python train.py --d_model=320 --n_kv_head=10 --positions="rope" --rope_base=10000.0 --lr=0.00157 --weight_decay=0.15 --schedule="wsd" --seq_len=512 --doc_mask=true --dataset="wikipedia_en"
MLP neurons of a small language model. Each row is named by its layer, matrix (up: input weights; down: output weights) and neuron, and shows model dimensions 48-303. Each number is 128 + 32 x the weight over its row's rms, rounded and kept within 0 to 255. Numbers have three digits each.
After each neuron's rows, "fires before" lists the tokens most often just after its 100 highest values on Wikipedia text that the model never trained on; "fires on" lists the tokens most often at its 100 highest values on Wikipedia text that the model never trained on. A number after a token or word is its count.

L7.up896:129171134126164131108123109127159122064156110104171141129125126141176164093130120142097116139120098130135110131055152101162134179147170128210150132171066084129083137132101142085177119124095173078070078136141133115160157156121140101104131127134125071184131123135154165166132183095129142117133149172120052150124197167133140137142173119098132127111212070174100120121114156135101143099069110139148130109098140173191127125178161116122129115135121155123175144127078086181183061157107140105158184066173140149148034125112155138147134140109103111129176172158143152092178095125152114102132185120103128178116126179180106116153133130119105121128152104133098116130100101151159104129114138141144135119076136148128131141176160106159117139190164194112150130082055108067167184173144087
L7.down896:134118138126138162150141117169119110115138119083109086142138113087154148123106114141117125103085155132115110109170114137098143083115141139072098119133191165112185059115163124168087111143128113181142140157092135112130176132137152124121102184122128103139129132160185079073130105148119180142148178085126121123122145114080124169191101136205106104138054132090108126122123141129154145169197112102155105125203105111103134162107091124130160118112140110119100096144178154106136138098140097172118092123156133102102192130149096136076135073128084083119102143053064143155082140136085141140099109142156152102098102203115133130131176101153116139202100167105157114127116136188125071082156074184084126195177157141152122190139139134103137095134135060077087190147217122111073077084117156
fires before: "s " 30, "\n" 19, "\n\n" 7, ": " 4
fires on: "'" 32, "." 9, "|---|---|---|---|---|---|---|" 8, "|---|---|---|---|---|---|" 4

L7.up1013:119059107092162106140067164173137110187110097033167130133108066135128084142170084084127148104160131147094140162108102175131139145115172182102127100152096079130118154115143126167093192148188180129186141138168145151075164126128127166161193098135145189134118150145177174125124087203162107120143057071129101090181142091127126131161114143110163185150100084141103097144140089148124080100158136201166191146137139117119123093157158182107113122170136127173123110111169161130114176223150128110085176128069085121084111064130139181137108113143131071158090132146118115129128194134083097105110096091104156136113117128152122166160142109131114070131118092078177083115122146117116101179106114130108143113107152097122153108182102162150163095153137110129167123073130113118111130147160188
L7.down1013:134201115100068116143149137069139139048176122170032115158138106155124036081088136118214106171092141112113147143144202097091159152102151078114126160118110145115131172149099128106176107125102096132082090124089144141151142132166108147140116142069132133124108131111156152109140143161142154146113080129074123120121119126156155131157086132102124108094137114081146099103106136150157131123120182062106083127146086094106081124078098085148127175159120108087145148097061155103133173084124124117140066136167175039122177164088173140122181162109104112146093110190066113127156130146141159139076121136169135131150140185121094113097160121145138178128158113198105139151139161205108153100178146133109185126160098103145135130171144119167165123139107140177071136160124085139118128129152096
fires before: "." 16, "1 " 14, "," 12, "2 " 11, "st " 8
fires on: "–" 50, "1" 40, "2" 4

L5.up910:123091162144119135131087072090154161127096163107148140130052140120131095170125055116162169163167130168154097133168162177133102150169104195127108073121114181157161103128106152087160133045131056143180126159133091121141171124167094116131125136062119130111185131129097093131083147121157189133122128126123112201115158163154110198167094131132144136120099069061086161176170115149207179092150093095069167180133167121136115152100136142131116146165158109155080065126179108099106095120179094103010123108129129140067072094141171082064084144105121119120165134078133064135112146088096146108133110161132095132108132186131124100167153145124120153125095111175165090128074152151139079138117118142128125115204179092134157119094136143145088136136150141105112136177151108151052138118188145
L5.down910:094122140145091172082130117151114107121105116181203148110126144125139129146147095114131051090142107107134132125144109180144099143104127079105148191182131149115136150138148105167124134172126203104086104103176121056056134098131179072140137158129128149143097131160102114169172127109123071086152126147105144145070135115142157091122111135086124086151170074045154130105127100164125180106174180152103218132143108131126182106175120158087098135093081139080194122152165132111150171115077131074146152155122068101151117137180080126172103201087133159153157178145133138111092147166141060142134170148140173164167122143145146094141160097153139123189152138091152141140154160091095160147079209122130128131109147103142192117107142127096139118145112119123195115123060115152113166136083125
fires before: "–" 28, ": " 19, "). " 8, ", " 8, "| " 6, "\n" 5
fires on: "5" 37, "6" 9, "1" 8, "3" 8, "7" 6, "5 " 6

L7.up1225:117163103167091143082091120150135130097185102112181143106074101137135105142120115146143136101121107134155115157129106159160122079103078137132078114085134171154097128086168159145253137099167082120122122149077121143110097135126161128031120143137175106143150070156178146116127114216158149160101181163097166182132063093122096117097097136145129096101136151085177147149069142111096136128038083140149128143140123096153125173082162127068081163183121157178115104144148157143139118166140226154104138136128118151145140160136102166182132129145126169129131171112103181154112104105101173098140148075127184096013169174105116172167153160137099151132141181139111152103104101178140112112155163162090156165117160130117154087125123133149067132120097157069109117145104082120146146083132167
L7.down1225:155182128087153104092130130113078078086161126100145158127115111122156146143126155160140176153098083134106129130141129108124118116156103134152170084174117136103106143103124157140092130158139156074140205153124144137141109156051115107152096132057113133105129204156119093159112112255084143139152144116142109156169152136109106131159111176091124160104165118121137135131060111141183098094139166118105095080141143061134174132079111080140140091109154113131136109124204123108126068121128100133160120113079130063149099127120143142092095133170106143149123156115130153147137152157164096168105141133132082095143136077128116093088142140128108171148128120145135133181100123157145099025167066171130144153135156111151102146033089116160116124114186164125141114197135178128169138162096090
fires before: "\n" 67, "\n\n" 32
fires on: "==" 98

L7.up873:077122132148156150086107131105158068100127144128145147115142069169193100074177147108130123131144106112111156112089179170213121132108109134111104106122109105088143120082096125115103124131194110080148086093094122151110114068147107113134153074134173057121082148157141084075105125059169139143164112109138120104197155093145027168120106144138180136136108105150168122115123109128124193119148142142173118091085062180133164134162135175220111125181126094112131123137103113168152098158097128083079098147143097160082152132118192143117119137101137171053107093052129116131106128172120097152088102186102140140123167155151135163103129113142135144164115071111132130125034151123213090123143100174153040157105083099099072140171077162156137098119096051162143127124177169089095116112122138
L7.down873:122127158131153129116116067181088122149191157134127166098160217139178130076160149112099156109141171134110121117151209156182120096202136174094159132162128112144153130162161091077130137174144136139099137160103154121080171132127031155123072163105099149185122123141083202140134106075122124123107139125171088128114213109124105132129144123130142062126107129161078149133132134119083169115138144113149140118197146175147132105142082150148110147113162165128133141112111128123118143090106092181126192124118137095127123123077106091130164168209173126116161185167102097126111112100152111161131089103116138175124159106221127126157133098111078123142177157124077107119132136166120143143153087091115114114063116146155151083101113107106168077089166105150201133127046131200126057193136127
fires before: "s " 63
fires on: "'" 64, "-" 6, ", " 5

L5.up1071:182116130101114160151127161095139101086164171147127114165123143132163110133124098104048116161154135152129154110160120146088085132171102152114121145085132178214126131048121091073112130150117135137144113151148101206105144133123063115144170106173141127147119122153163074066143114129147170158156081150121080111172155105098141176114130094150128130116152125123162052104120113159151171133155082151130136146133128115083148151158156183086122127122144138136116125126082089106117131175151149098104191134110142128129118192120106145143133115095114119130120102167125174096148110158095157114165190125113156147112159171145131147137060130078060164139159155136132144103082125162136104051129158120104075174069068145069135075188134100147108150180159142163116197029168183118119126080157169
L5.down1071:093203116124136142068166131170146099119075156108097098148139078122091122062113144135233133126089150142110134147105157117152130135114146106111150107156129132153088131124098168115145090127118080099116131116082099124173091149155148117122095168042138127127122155135083136134136185179147137057072188152108163117137103130106091097163062125092129095156139161139085168115135138146177125085102111150180082112089093107149180115072125089122135116094158141167112125073130166145167127102099104139152093132145093070131156117097191098089127100175174124127097135108115101121176133134112115158097144173184147115125138181099135126087156165225138221148147143122084091152128107127139150127089116106142106117077169168138163147067131079126067126139120141078120117163065064197118149151156155
fires before: "s " 69
fires on: "'" 71, "-" 6, "ı" 4

L4.up550:172153118134141083120062132132123116145176044125160146142152052121158109177165138076116140119132104158121084124134094123191118097083116107171146109165105128106116113124121101096197091129157059118066151120081176109066116126152135161145152135112135131178150098143159123162099115255119154173162121141131130178076097164110097114166126148120136102115126123119057138197078127069154080096104158110139098135114092129103182083118146188074168187172075139142136132136122149140086119159138167133137137176157112190122160155104074163230138044146179118082110117101093146154108117150134148176111096069097127111082137099133116151080167092159064169120159141153133140124163144167121120148084125145122094089147136109116113141060145115100146194127130123174156098143131085092153100149162148
L4.down550:102125128188168000157112126073088037138167128153196093111104157138145166080133189160190120106107126142075125119160114117130140107165098159114078107104144195139179145161175131135139120155091195117099096129117171112128123194141136133115130113113148101109180089145125106116110088183087170126155125149160145111149123129115144130136136128081065030145134078155116174157165156181147120144112103130145081130058117088101100157113159106140080116085178173147155129088187111118082095154055133116086098079124109153106106097161198167096124147124132164133161159150124151164155122169123130117093158156162042133124133133153112140139167114187195147161069134128156151106090070155129094138192170123176139154097120189118115135125118180166072126124161173084112100139083146126133118081117142
fires before: "\n" 41, "\n\n" 28, "| " 7, "===" 5, "==" 5
fires on: "==" 36, "\"" 20, "\n\n" 17, "." 9, "\n" 7, "===" 5

L5.up391:161155077121092129083167059140195127116106105157200140133150207116101142131139127123168129137121151177138122140151110122121108133174195179119156206117140145160110108142189164123199111115079109103098136143067093120094131159149160125134143104146151104130077113127055144179070141146139134177122162131110059091124038184103141065117180106156108079154106105130123124125143101098094088088149094115189161135147149135140165187176136120127089088112102094109139134108088094128119131058151120090161093105122127158190082124109137091122128170121147115102134173072173191121087157143132164083119124141176093077144130111122088112124152096147116170105140126157071143083121112127089143091115125141148130051114167144163135203137146136123095071157071110098110137101111151100073125157155166
L5.down391:135102131122170166162136145144085209140147125110101089122115066139166126161148159146092077133133101039096143116115199134122115127146043052126129104093157103132148185107070122129093105149151087146134100124167140084148127105117082142162069112077104109109177171144192095049109131119107158094111100150111166167150173081162131184147046115101132153090131154128105143121088156178092134165167122117120068137165153160098100100099108117154117136135161138177109146154168142169124159202088174117119150115128108091063165080142154133156166086122069117172121106144107065151161107126115075147159089134069138138102121149117154143148118117130143101147124106137131111176097143143173078176172112114106114120078078115116090071150133136106118161101170122149135165150138115134133141140073067
fires before: "s " 23, "\n\n" 20, "\n" 14
fires on: "'" 23, ".\"" 20, "\"" 13, "ress" 7, "F" 4

L2.up1251:098140137190114150080138116150136123103065137184139145115153127112154120106138176138132072147156176069101107151156121149104108084118122145103064116087111119159181176153114082162141089110165144101097082108117093193035103099106174169111150123117118123161104110062076060123131070074110151141213159147148146166114067119099110131099122151140127112135109159114086183157218134139143148083161141109180114110152120117131106186109134132090157133150093142178113126104143083160139154102110139131159128172184119115076133102197099125124145187152147148200129136111128199094171140143171150123112127146127081118122149150128128134124126071145125124139134080109162157098078188086142115082109118110128166153102114124126147105190164114117092123083147137095080152167130088165114137180174142
L2.down1251:145148101081147120160099155123084154111156099065164134162099174120106089161120181072126213161125102160097098121133117099141137135117202119100182125206159171128135098111133096161096180144126120101115128117136165150197113133123066089138091167122181120111138136193123186129116105109091118131021124103120093076082176137143194136190066102133140153086139117146172124144097094181153090167097175141105095169071163133152105093096108101132139147149170132151171120110149130137129120130121125112134125103130106194136129147128156123125124120065130138074121116127108076099128093128078110111124126116072217092156099130129118134133150217120176136133150124186145145118145091123105100169144199140117123134147108078107108133100085136138160142210117111114192143097133148131157097113114120
fires before: "\n\n" 57, "\n" 13, ", " 9, ". " 7
fires on: "." 70, "building" 7, ";" 5, "University" 5

L4.up938:104140116152170150104120182130117129163107144110126153104173114095122167237095137175175091131159182155101105090105112096137130097125079082150159153087140126197141173100116091097131161128180191152134148126126150122084124120115163167141110146165114085100168134104127128121119132098120102127182108133092153118162161078096115116063161134137168117138175181107130132119153106121146152138165190153177093128151177112110125160169145108111135139112138132110148161130119108126150176171091093154197129166167141174158132138112124120159162090112153044138128131141133077139172157163148113067138138145180111151123099092136130129199084137136140136071133107092151147148085101133184127112124153152192094072135099120144064186184088129125124115106125137130156109054206116154052151156132130
L4.down938:165121161084106111128158133115104172111104124142101110103109133121165122036164107114080135144090096125124091166079099100128098115112119134074085099160141137107103099148129181186098144080083117136074111184131186108163145211126111095159104098075189159140147102073143167158177135255130133116070143185167109153087108141123166177174088121108113142138118113153152137169110091178095163132094103105110113094066088161105136133125148191126073140101117104126067102136140157133129111069139124119106132117097127143128122135154154093107175164164115171131101099174143159041104100130135132175098141125064118142165133178139109192096189114078119106156131128163080125083136127123053124136122070168082129137173152144114167129081145113158130122135113128112109079120081140109127136102155137
fires before: "1 " 19, "2 " 15, "0 " 9, "3 " 8, "6 " 5, "of " 5
fires on: "–" 70, "something " 4

L5.up465:126083172137117091155139099171070114144106128127115132115216159076089120141141078101080144076163120118114176161150102171137164139149120174119137165090149118154069194105093146103065110132163122125135116083098141069108063145062087131078135132118159214170128136114176108132181046167143189182170142106128128146101152167132074130178159130123062141161133163106157132082123186145144149195109138083129134131114195172132150081132123135147116144157094106148138161124149077102109107181157129103075114137124121137111143095094169086154058124121130156183045187125166110134100079135171096197106127122186111115108099158106136112102182141118175061159097106137159160143070124107130105119166141089064131136106107174115100159101131104123116067109139125088095110068128136178151107157117164
L5.down465:129177178145129115128116151099182115111130105133138136157130152157113141150111049129104154132147131150158053098128168152092125181091118130140099179155121118114176066162133125131174104104134106157141108168075130106102123107159142116206170068150098160100146114128080136165115137051153067100119078129192090167155089150131199118120103118138154135087095105097106166131153138105108087160090114098114135108127151100053138120167139134125143145097163137122128070166143174093149143189147149131140116135084144155080137112184101149131177133117139124167141097059120161091150141102102167082178117111093172147138079123088129141155126134171143180084122167140150130119208149121152107109122137137132101181159182097154112064134127135162156181120087074105116103192067149127091142133095122
fires before: "\" " 49, "and " 5, "life " 4
fires on: "ure" 51, "Early " 5

L4.up86:112119145145141123081098115113145158130083105114218114172104061132184109151148065138102129076106181131156171140112115144127120143120148099143161133119110200126094092159111156128100131067096071043038113135152106134125134151068144165134118143102113121159116140074134190124133150127140153124131146114055137113153151129150102132085153156139145141103138151091072135110163075137164155114110099063059123105138142187085133133083100183117094101131137129094105212149163147148119162186100165123151138106133167104054086149144101121143067081095139142150077142111193132133167148147093136106145176138153116132155157133124050129154110151167139102071145102198112106129154166153143151161129069147078134135109139151121151198083114090105113052112145116085152161064223094116085119204140136
L4.down86:118169154174144084178225076202129075122118127185075156184169123075094123161119163122151171184097176163152128170145080093083143138170122141172101094079161101119130131102106093147139090118119148111165112127120124131169132111139138130140137122117151073080170131138054122167087097107133097117105114164146145182104137084125121131162108131129097153167112164154158106172107184122116139163146134105155098125142110128140169153117148143123095154201115135153173090142157119086108117135116107160146090166126074130123164069108124131130100102041170130124122086066110113102091175123182118115064125141152124093127127166146152086139149123061080130182079154168104110099117051066115088093130147094158118148077068150124085118172128201088183128119126174114125090119061132109120141067098147
fires before: ", " 27, "–" 12, ") " 6, "==" 5, ": " 5
fires on: "7" 20, "9" 16, "3" 10, "century" 6, "5" 5, "of " 5

L7.up505:131168165127086114144128162145180154108110143101079141045154146116122148119114104089151142124198131137169133144137157181127163127091164162135139154126121102101211127187122211131151153162129101075103069124159043106205132099098085121139162139103139122134122090157203161142148189087095147180208146159161088173174132127118115094139135056131062112121124111142070103184108098145120034089133134105156137109086108194189111165120119111172156118138141081087124154134159139123135143092149135128173057146158175121130117161036147113160143117124127121113159115107086192169162160081159143078110124130138139088146144110145059124100185102097101157151123108189148111124115130168172087133119077155071114092127143141150122127129124079083105122076119123071136136167132085125142158155117103
L7.down505:141107087149163116114098084105126097178134116125125102171149122121151129156118158139171119142098062104044143112144069166129115169151114156112063142109146129138104069115173142177136127114061137141056179165082147134118113209155170124092115177110149120102192137102101092114143069243098122128052127133142130115135134148124164107147160101102181086139140159182152187116165152080129182124143111125135115096131147065098129121095121122041125168119138170160178142122117162067136123112084184120131155163109118112091134177180155140124185171138190192160144159146135125081118110156049101166074128124131078148119216133131120129143118152135114120128085099141137142184151121166097140163051159106095147119142112089124137132136166149179092082135164173109119129091137136072151100109093142
fires before: "==" 17, "===" 10, "\n" 10, "=== " 8, "\n\n" 6, "- " 6
fires on: "\n\n" 46, "and " 10, "." 9, "|---|---|---|---|---|---|" 7, "yl" 5, "\n" 5

L7.up64:172177143149124153085166060139166131074168117172128095168078114112091145145140182114201158208110164171134105120142135125104117100171149131164106102118091138104149085123149174118133106100143136138110126139112096161120150107129228119115090132102122163145158130134121162195133096196147192140117121136151106174137104114107112098079118094123120069085164102037146119164086170092096079146065079144119055145058101112150104146135171129118116093140076160118141121093147140139177087095167132140193085082132147116088148144100124122145145131174087211125198113093144145112112123104106122169070189153122123117113184170102077138097113090114141140063070137118138158136112111131107122087155107125158091178157146120133132181140100154143100165181134122181115149168146130140073171133100140
L7.down64:187156115165101093129141150092131110152163139130181140140125114184149117145112114130143152159151107085161143106121130166173130163112162089107135123133166088138175074096172115172118147149171154101120138132141130135089152149080092111130136158143136059196069160122139104149164173255143097142103148149224142115183115101094176169112143130090089142154120096175122142156068095155115144151148162104131140146133094134119106097107105161121144190130162103154079133150126100047117172158106166179085202128108141155124159121212158137124132143132154109175157109142086163122087084167120149065083100110120121126117120133084143085139160111166125157127194089149114123159135092103169119158167111144149142111064166082148184170129172082094163124065133090097146118138100119122216093169176151
fires before: "\n" 74, "\n\n" 26
fires on: "==" 100

L9.up74:132165135144116117129123107149105056157100121154120132127096134083135124080046117115134126146120106176145184122163125139125145112068142079158107150131151106065126156120101142154169083106127109143138105118159180156152104157124121147078152131181114062153165086145138069122062163046119135158160150124071151129182166144161107127155105119084098124177136115123149153121171116162132142114109074126112103125073123094126084089120119158130128173187177150144091128132122122136151066172174154136158088171087133116115093109094133172166132045118187145117160105123123148184197073167124139115141109113130190089069121136104084150149088121158098134119141070080094121165124134103142104123097097081185125155063121145115173170132075126093106081109110093038107096093085183154131184162110179
L9.down74:173045087130153092131111131080193132156114115055181101099134085140145208121115105190166153112128227140085096152111126146144143110148130155120195042108121105117070126134117112097087157134133122074119130139131108166102128136106147131154090154098116127129104141124138133117171086218132126102108194164139087141109083127101139139082117118128158073168177196083097183191121168142125097121158137191154119072188146108095074185134095145171114063125116139096155097129048148114145159137089137088118091166096184166140077145156053182113164145129126128150132160116127102179160140083094121143106146114165083116167119142131129117116098110173153142116145150165119197135126147164134112124135124062147127109144109142170135120159169131118088167098140125132131108106158078094110141146063126
fires before: "- " 49, "| " 5, "\n" 5, "by" 4
fires on: "\n" 51, "," 6, "of " 5, "| " 5

L7.up484:101100110186161098164142166110155138143152114189121102134115076155134160124205172161180133086143168151115125106132147174103118102143110114171115118175117076127117102135144097103116166219120175185104063138167093170120127029144164149167127138068099164165152075162093152217085100167124128213133133142171177207087098165086096096125148143125096126131115123144136137107107116137114100090097135136117139162116108146108140150133178105101147130070142159051158137102162089168126137128119125108095091156123118116114195148138116155139155064159117130120125127157152194086127106145144206098133121136125085138101112154128149133141129138144141117112170108148163183124106086096181133116158088180147102158127081152152125160130171062117134157094133097160095108105111119062143146123133119
L7.down484:153158119145133019127120112091091136146107172117166192149079138112090146098076160081121194187065120115127099111086135144157094103097171136125156171111115152099185122120126160139112093187071106081154117123129125120142120227116147104165115101117111172138119207125115129126113155197117080148091136113109173137115115075168153108078132148105099141131081132106163187159119174146159087121099161091199093111138112152131141093133118133186167150155091103148131160108140058133100072086105084168097165161148065121126159081152140108154072131123187145113128189139127145128110097160135116103106130154070136096142205158123099091091158146154137092099123196099137130108081139111173098056199161111088141157156108161108119143123121136195111152146146170105182127152160145110149176162136162
fires before: "\n" 70, "\n\n" 27
fires on: "==" 97

L7.up931:136151160153139168149116155113159109120199083099148100071127132117116071126118149116190195171182134138074075146144176123136157132104148170153137117100143139142131129110179182151220132152129097158123129154106160147128078132083141116038086135140119136125147095136103132124108145254135155142140070130091118114093123132149146091127141149089122090096187127111082149129070127140118092076139098193200132107119145104149102134113123180118137175104172168177123100084134084227071125146090151055094072123137144155123111129131142180147122122151162156097131153079134104121145110143127156173118112117146119065105138128087150108135116177083147168116114142142127165162142104150125103172114144107114161134153140132102143113114115054118030142115140140089117126121101124114188114185095118
L7.down931:143154133118058124113116152117121118110148160088111096168121144176126085163112095144192126131082088124090132122107154134101127161136174141097115157175150146105110160137155136103116134152204107102079170100111158124133108199172136115111147140102150120148191185072120172170125142255111098124102185104160152153137109161133102116114149113158109106104141145121160146141165175112114127148110144132131090140124088171141113122152134137131147138111120117162132146132158147135115121086117067164125202124184129141163143134141192143185131099105107154164144082159121171165114134139197195149087135143135150076148090129107109105120153202154148134144116126103120151112168150108073143112157128140177112122120110150146089143149163106133079144157155156050115099108138126131114119107127149
fires before: "| " 24, "- " 16, "The " 10, "\n" 6, "It " 5, "In " 5
fires on: "\n" 39, ". " 24, "\n\n" 20, "==" 9, "). " 4

L7.up66:115127125170137112125121158086138092098120152105126167152130136149108121109136151148115137124186097125047139142122133190097142093156124080122120175129150176156112147128168153104115134185074130144078137138106139127109109105143158177146122103175066102086113094159119083193098092116166114159106165151109122117142097099067142128101138080123130115102127142124065157140177184132153142092143109116079067198111189158113103147191172113162128177093126129109119171137070087143069130181153132133132093126179098153127128117198116144108145136132157148113108127166138081140085128168184077101089128166108164117102060116142093119152148102097157200149124095115102093175086103111104119073129143096143135164110109153163132102170042087180074149205086140121158157161142132157145131109091102
L7.down66:100107099105107135139142122129165234092165072197138111119164114101154193137049177126165157178102080179148137141129110129125111143150105101053095153110122117122162144226131117147122140115111092114118092117117128127144138122146108086158113179148193136136136072138138137057151156240130112097153123133132092189167053081168106142156054202091126050089111163205159137134048075153135141154158105147131143141154108081093098135131152102147093145091183120160207056167148164114168111095111129081135118102141161099148141085075115147163121171148103179122155103097135105121151146145151139161147132093117051111178133115147139159111083154109128091148126136126140109098121164100168059133135096151146139095152114162151164138068170086112144141126123097144080119088143139134125127099156119
fires before: "s " 55, ", " 4, "'" 4
fires on: "'" 61

L5.up1000:147098165181124082113098136137176177160090066078147062103109126180182142134095092176144120118132145090138141173127108168116151147106066157179175147170114126113135128071111160130159111120129154128122127145135155120110113119150077090157172084081108172128101097107158098153083084113159176119069116055096063116146166149123095128167131048118154129083102123147041112208142159073111115142133107137130123151106100081132122110138107132093083155114116126161162191146118086087163125105135114097079167075129147104099160112129140125098106181142072171128118162132122071123100146143106105171107159130109115136138137154118157159164084115110128118194095143113123098126116076059153098136191164160103124162157156157149124065112181118108135214193136140060109151063084143140150180115105128
L5.down1000:152185114106171155114146083083197102078137118109083129177136117104054150123107166109101129129141080147080133090060155080161111093149124128166140097140102114114061085105140159106137156144157158133076146147149086108167163141109196108115124168107135103113149177128151128148171113163102110141128115118103137147080121103159175163112121125111086125097092174180075109184061199119101189089143141121152146165145135146164185147135173115160135062173170105130157114130113169168149094150119159112113072122132184118136099190166080166082086068166127193090103125103158123066123116092122131089142156185115136160157119123196091127126142115056128165128146088094126121122169103099091131114148125206111139111203115118086123126124169165110032107063117116154114081150068175160152114140180162
fires before: "| " 34, "|" 14, "NC" 4
fires on: "m " 26, ", " 25, ") " 17, "% " 10

L4.up150:092131152137076182127166145050127120175124115089055154143094144078133120071116134142103130123148140112153123095135136111161153131174189136148121123127107104125147137151124180085179119088126085207238106153100095096118098108152076098116102157209111199102114119121144125109126195118122144111141126160188117115154167091132074136127115128140135079152124149121092108150078184124136124034160095196143093157150178168076161169159116120145076125104105152167203150122112066172152128126133085213092111180159145113127159151116088157140149157121137097134119138177124186116092122160124068142080110121137132160085116131132159152193095068162131169148113159090054128106189052173111136103099165101101130082133147174129126104182136140130094120136119148170148142147145118178089139064137094
L4.down150:171174130145190110143077140139137099087129144161160080128135119180153155197113110120161063135134105109186106149107119153116150147122100118131159135097149128132122111113101098121089060119151109042103141138125127158129131097090113161163132103069161073164145161132157127174135096111128157091116149108071120126127096092114235122057095128144129148152203127139138116114152094115139155125084127061065108157130076083107115123092142128107109107172133128126048087121101181097152092127124168125151157154063099137124107102086154167134127107120127210183132131085108132089105137130104143061158113145127090077153118118115180110067188145112085124133159110135161187129116163140158147099153124164160164193119128096133151163083132149179118194088125169101120115182157154087166166175110150
fires before: "| " 30, "|" 24, "aga " 4, "ada " 4
fires on: "% " 54, "un" 17, "hum" 7, "ñ" 4

L2.up284:132135119121096163112148126098128147105079113120111129095195113171110208164132143106147101086175095120148130121150095157139062124070087181102096127048165102048165173161142148131166124166110153158120124120137109145128166106085126073140132190115091124062147119098125171132195082098143136168128127160091159104104175106121082119147159166116099096095174125182087111128159123168153116087124156076098129109107174146178107116148145123176139137152125116161130155120128117070109194142098121100106179088159117105138121091158103079116153088181113116122066139079119085129109126097092110098111167136128157134159156141120147186157142155174127144171085125173181100097173162118154121107104050124131059116151053157166115140127176174102095126164109121117089152120124136163050081139159120
L2.down284:104136129128119115136119125151128084168156121140134117156086151092134098106138126124115177169081171176125142127095149099061158140160183096223150112191102101176167121113146091149082166108131086117120129194100132138134106150145103186134124089141168125177162082151111110165093111189119134076126126088134072126165095185124172120094107116141170145136105099085170120095110143108086150173142083132136083149146092121100171133111132111091095104118078133089142116144101168161122072162134156171125100159134132208117147151129152150129107157099170132140163092173122182136141147183169163167149110094150101089160100102134105100095152148090111094117155111059086145159094146103098111108175196106115213099111163103102122107125095136154197137095149114160170132086127140133211171147107115
fires before: "\" " 37, ". " 7, "'" 5, ") " 4, ", " 4, "; " 4
fires on: "ure" 35, "stor" 8, "loan" 7, "It" 7, "ESPN" 4

L9.up1233:132156164147086129136111127106178118156102061104094116145116133139119127144162227060133090087052097123132192083180043151141080101175096142121056138152151182151122111084112113095176152121113133093125117145129108165178155081080120208091055094156140112132108096134148083131105123141172156179099128106150143144118175100122100097161111133141086185077103107102089132151117131144074085125100119194083114126144138142143145099098117126228140114092116097161154113109141117132129124080138138079110116103135110094142139078131144190124161187082142131126183145090068115124119189195149137089162108129128104173119167109186097185130168074134078131137030172154143093139132124110123066091158109117125143129068139126134115168125188170139139129093131159121043146121116138114123130067154063
L9.down1233:182132141194079000144119069120113135101112090053098105111134051154135154184084180127112116122134115126099131124112197132114148111137083064063094146065140082160158148146113142110122098115133137106113147142129159113167112165166148171149125117151160096138183107093128113112114148234142141139166145122140115154192118101129149177089150126162132082134188129115112180120149148139124194103082125085186142114058104109149119132142114169106164152130048140157107120100078165111114119129128175165083192172108089161142121137135125134098087091173147123171173134083110090127108110143105126122113164174130103075138137076163098072078071075128122158139119122112061181093133137153165149109111085107138158158135066171137148091150115089120142135145096093093162137113047158099141150147111111
fires before: "\n" 31, "\n\n" 22, "==" 5
fires on: "\"" 16, "." 15, ";" 9, "," 7, ")" 6, "ology" 4

L4.up1278:100102178135171166083111071086100165124132122124182108120123130111124125155140112098148113145115122114117072123155123162166097119127171135164140119156129087166089102111150062100074126097140127111139111140103152130188144173151098140118151107150092110161122093136092099057087148056111105116120165166181153103102144138170138137194062100159149093105174154142129151058095150137079145069150116124150162157137125179114113129191120110068102081188182165131143092053179189114115153085131079134131135122136100130117135171162143140175078140082172125142137087142133110148143140088087110145065086116137164086170102104139107166132120137122034174088146094128111127124175162144170076113099140158087137114122164131128123185150103147086112225110115162141179129137155170112128121145156107
L4.down1278:135181095148035120140156172178154112121137192161082157151125128153160125091145120120061111117169098142135185123076099093068127122152080128098136134107148121067147107131154129181186172151101142151114113099125159155145141083140156096126137122065120121119170169120143198206132114175124108154157117119078120108133109166114117138106093153088148124162088167092154086170182093118146150140113114168119054104112131086136113129066152102173170179040089162139144140235123109150110071174150154091119175118132129135132134116085159119132133139160075113152124154105136118126158144147157160128171133158101120194115116138106161121148148143129214132166126193156141126123115136106133142139128102111164160080149094154181117067094164095149130079114147156158131088125105033152125138099137134
fires before: ", " 29, "to " 20, "the " 5, "hat " 4
fires on: "lost " 17, "However" 16, "moved " 9, "\\" 6, "example" 5, "not " 5